Weights of a small transformer language model: 10.6M parameters, 8317 steps.
MLP neurons of a small language model. Each row is named by its layer, matrix (up: input weights) and neuron, and shows model dimensions 128-255. Each number is 500 + 25 x the weight over its row's rms, rounded and kept within 0 to 999. Numbers have three digits each.
A block is one neuron, or neurons of one layer that tend to fire together. Before each block is what it responds to, as a language model described it from the Wikipedia text at the highest values.

Description: Second or later subword pieces finishing a word split across tokens, in open'ed', pan'el', Saud'i', infant'ry', Cent'ur'y.
L4.up1382:500499525516512492471453447487505480483505533452530506490484488483485487477536519482516478498539563504515519484497493518515536526500510496469475510519513498484544508469535532535486503503501462512490512489541494518496452476565486537426495506522489501532524544507522498540475501493485494445500512456488482505481516524497472537486562463493496484542533496527518489512496499521537502556470

Description: Short word-piece fragments, often a vowel like u, ue or on, inside a split word, as in D-ue, prod-u-ction, St-on-e.
L5.up4:508507502467509479508483511495500533513497504475465485457488468463445484538458548502495523502518502495521485516548473487495508551478524515498478490499468505499489506525486508533531515495500486517519487489514487456487469498491525536534481583468526492460528464502494518520512473526521481507528558477516454538551509493481507543471529487522477503510492442533481477510543494486487536517523
L5.up84:506481487498507477498477527507490495540559513493493507497497479447493479483498500474513538470519505495532491525527516529497511532511465500496507514486512506455492518493488429521543523490550442477523486521589477483499477520513468472502509486496510489486503521498459487467504498477469534521516528482496481527482505508514481508472474479522507486498449531488475496469475535526446508523508
L5.up452:511459492489517501529455492527532529539499471488522543496515509485470525456467505465481446484513483468468455533549458531469475471503488525521422498476460508509502494541520481525514504501481463511489519475508482543503478480526504519480492508502506502466481505531456488467504534492522507516522461486490503490454500493489473505497489511543466469509523501493501511517493515508449467538536
L5.up1328:513503544498521470529494483472537495486476535515527488531490513502523497495534459497496481515534500470525450508490548494454539503461510489509459544541461463507457484522522479516497517501537491509505481492518520515488468482521484528484536523504514487476443477530464526483496467492491579480496516467466510509500491512512498488483491501525469473482491575509461509524526520483456499488483

Description: Closing == or === that ends a Wikipedia section heading (==Career==, ===Mottos===), plus weaker mid-word fragments like or, er, on (direct-or-ial, own-er).
L5.up435:526486478514490482480474475512513524488533507477545474527483469504560496486515482509476502459540482484539466527519479456522482487490502468507493488523470498479490480481488478484488553510486550469453532557487457558468471438511477495509531461495481466466539485513462525530484517504534481494498550509496513499544491505501475496489547491551504489536486500485522505482524509520519508494505
L5.up918:544493507505528471510544474475481514520493519467505569536475487510477518460519519515559460536501483507531515496499483512488510478517503509474543489500473529456450541510511484464523500494515475491514508469466504499492461542459549484487552496456502513492566451492519484485457519467452477455514507495508514466491506454531509503528458515495522523465525447506528556496519524490484540495497
L5.up1197:545501503520527533501502486525480480485527555521476476489469491497496489512511519478505484445539483495508498556514484450484514487447491485489535472558536493493522489497475496452480450499510466458516470501512521500502515502505535482503531448506483486527525523547517513495453514521480543522512489514483499494516493516548469535540476526521426560481494507507486528488500478497527525519463
L5.up1218:561481514536502477560546494488513520485477493499504489496489551512540510497494473556522512527514506499466505502475511498513498517487511498478515515455500462453459479516512509539533472504532504493505504491519451478448551494550492516537500465496484491471494499486476499509490545436488520477474510516508491473489478465501518467480516525517509495514476551496506486503480522501516492502513

Description: Word pieces that continue a split word, most strongly the ending after open (opening, opened), also Ken-y-a, Copen-h-agen, Bill-b-oard.
L3.up119:516536499485490473503513505506444541464537512482481480509490488483490456533494541484503502487472485499470517548479550502511481494522535485506496488497506520478525523492540546478524483504516445516478504481512545488545486472479480562539537471492480501471456511472470508469527509475553499477537452494486535503490496507446508443496525499487522532482495521541485501466532514504548455471507
L3.up586:513481462528503510472468502480476499516512491493484491490518499458528509532525507505498476537463492493460486520429491528442467480526496432529465493489485539510501481488505532521485485494516515536539450516496485495491499530518532505485529538512484503527539509501477498544487522499484497527541515490451501483537516500549510516490513490492481511488518537502500498454512534496498508531418
L3.up1345:520527522470485513506495563504474498487492499528493511491499497522503537486505503448472494508482516483496512491472577522524505503513525501520457488523494506513494473487476527471530497476506479510519507515500535502553538488495493487524496476534493487492500515510510511518502533516539506514517520523513462482463470507504496455489518486496442495519510500538513536482512546480526512513484
L3.up1382:477532514537545534510492499517506477525484499462467492471470487495482486496483529505537513458534517494485479516498531480482531525531500523512481494515469497527515502474533507537528515490500531507553477487527491471565519485532485504466483534507500554466473491495517511494489443532521507508527451491521486506505501532504522494518496537481517504505524537515508518485497475497549519502510

Description: Closing == or === ending Wikipedia section headings like ==Career statistics==; also occasional mid-word fragments, e.g. Sep-t-ember, de-f-eated.
L4.up773:505513530495490520495522512472497455506505539512537544517517468465510517468465471497485498474486489505502511531515511463463481498537525519456513487482532520492502517492494492455509524507473523509469496464421507507493455524506526473490499517505524513506512551531512481518482466522478522522501545511519483473517519571550447482485515546469455479490551521494511534531500530487482533517471

Description: Word-continuation pieces right after a split-off "d" or similar fragment, such as due, direct, conduct, Hindu, known, Championship.
L3.up52:563475526502469503519512494505476466546504452533490515462472515514524514494505500489470521468493464499493535514523525491477524494495513486508506530538485529504475547492452451496478434476465496451498532514475532490501472471531503441462539471522493498556484466515472498479518535475490488509508542487492483478533547517513460491521511507527475495482525492543489511513502496482525514535537
L3.up346:484507472521545519489451518525483496493517514520508532475515504505474494493543502505463488499499569483507526487491470493538480493427470480447488506470512514493497518462476489492464496530478494479566481509527529468490495522474524485460460485470498501497513487510462514464451518477467512490517494486466488500499495492512523518465480537501505481517472516477497524538515504488433511541539
L3.up373:566509563476506514495482492515499501500507480523528492466510464467536473495480498449478473464512496547487524499508490475505478460502481512454521498495493513537492499523463491530481455519503540530516517532502487502500504472466525462476468505540503502567489530535512535539515519457499458520481500478479509454507486481463516522514466446486465501453503537500488518509516501549456508482534
L3.up1041:519475504494551449509507478518495489501538442478473488488488514485491537523496501459451493496538541512496517453492491474459513489541512526520446458497482534522521525514519512534488515504543461526554516513500500515490469527541540501515521520501527511482476507471501504500517476443449508500521504527541531505523482534490525539486508481486522505500506550474533539511535482531444500514508

Description: Short subword pieces such as re, le, ire, ure, ate in the middle or at the end of oddly split words, e.g. inc-re-ase, A-ure-lius, reperto-ire, Mauso-le-um.
L4.up976:488490506520461522514529491503491545514515466466494510498459524461482520482531496477479493504481523491470511521504519509496472534492476489522455502437524538508481554466533504534474535446531524499484524501510486520515533537490456476517445489468506511475510525506529537514540501467529510497521489528517526428482496526477483482514460454511493473517519531520479509477496535542474495500530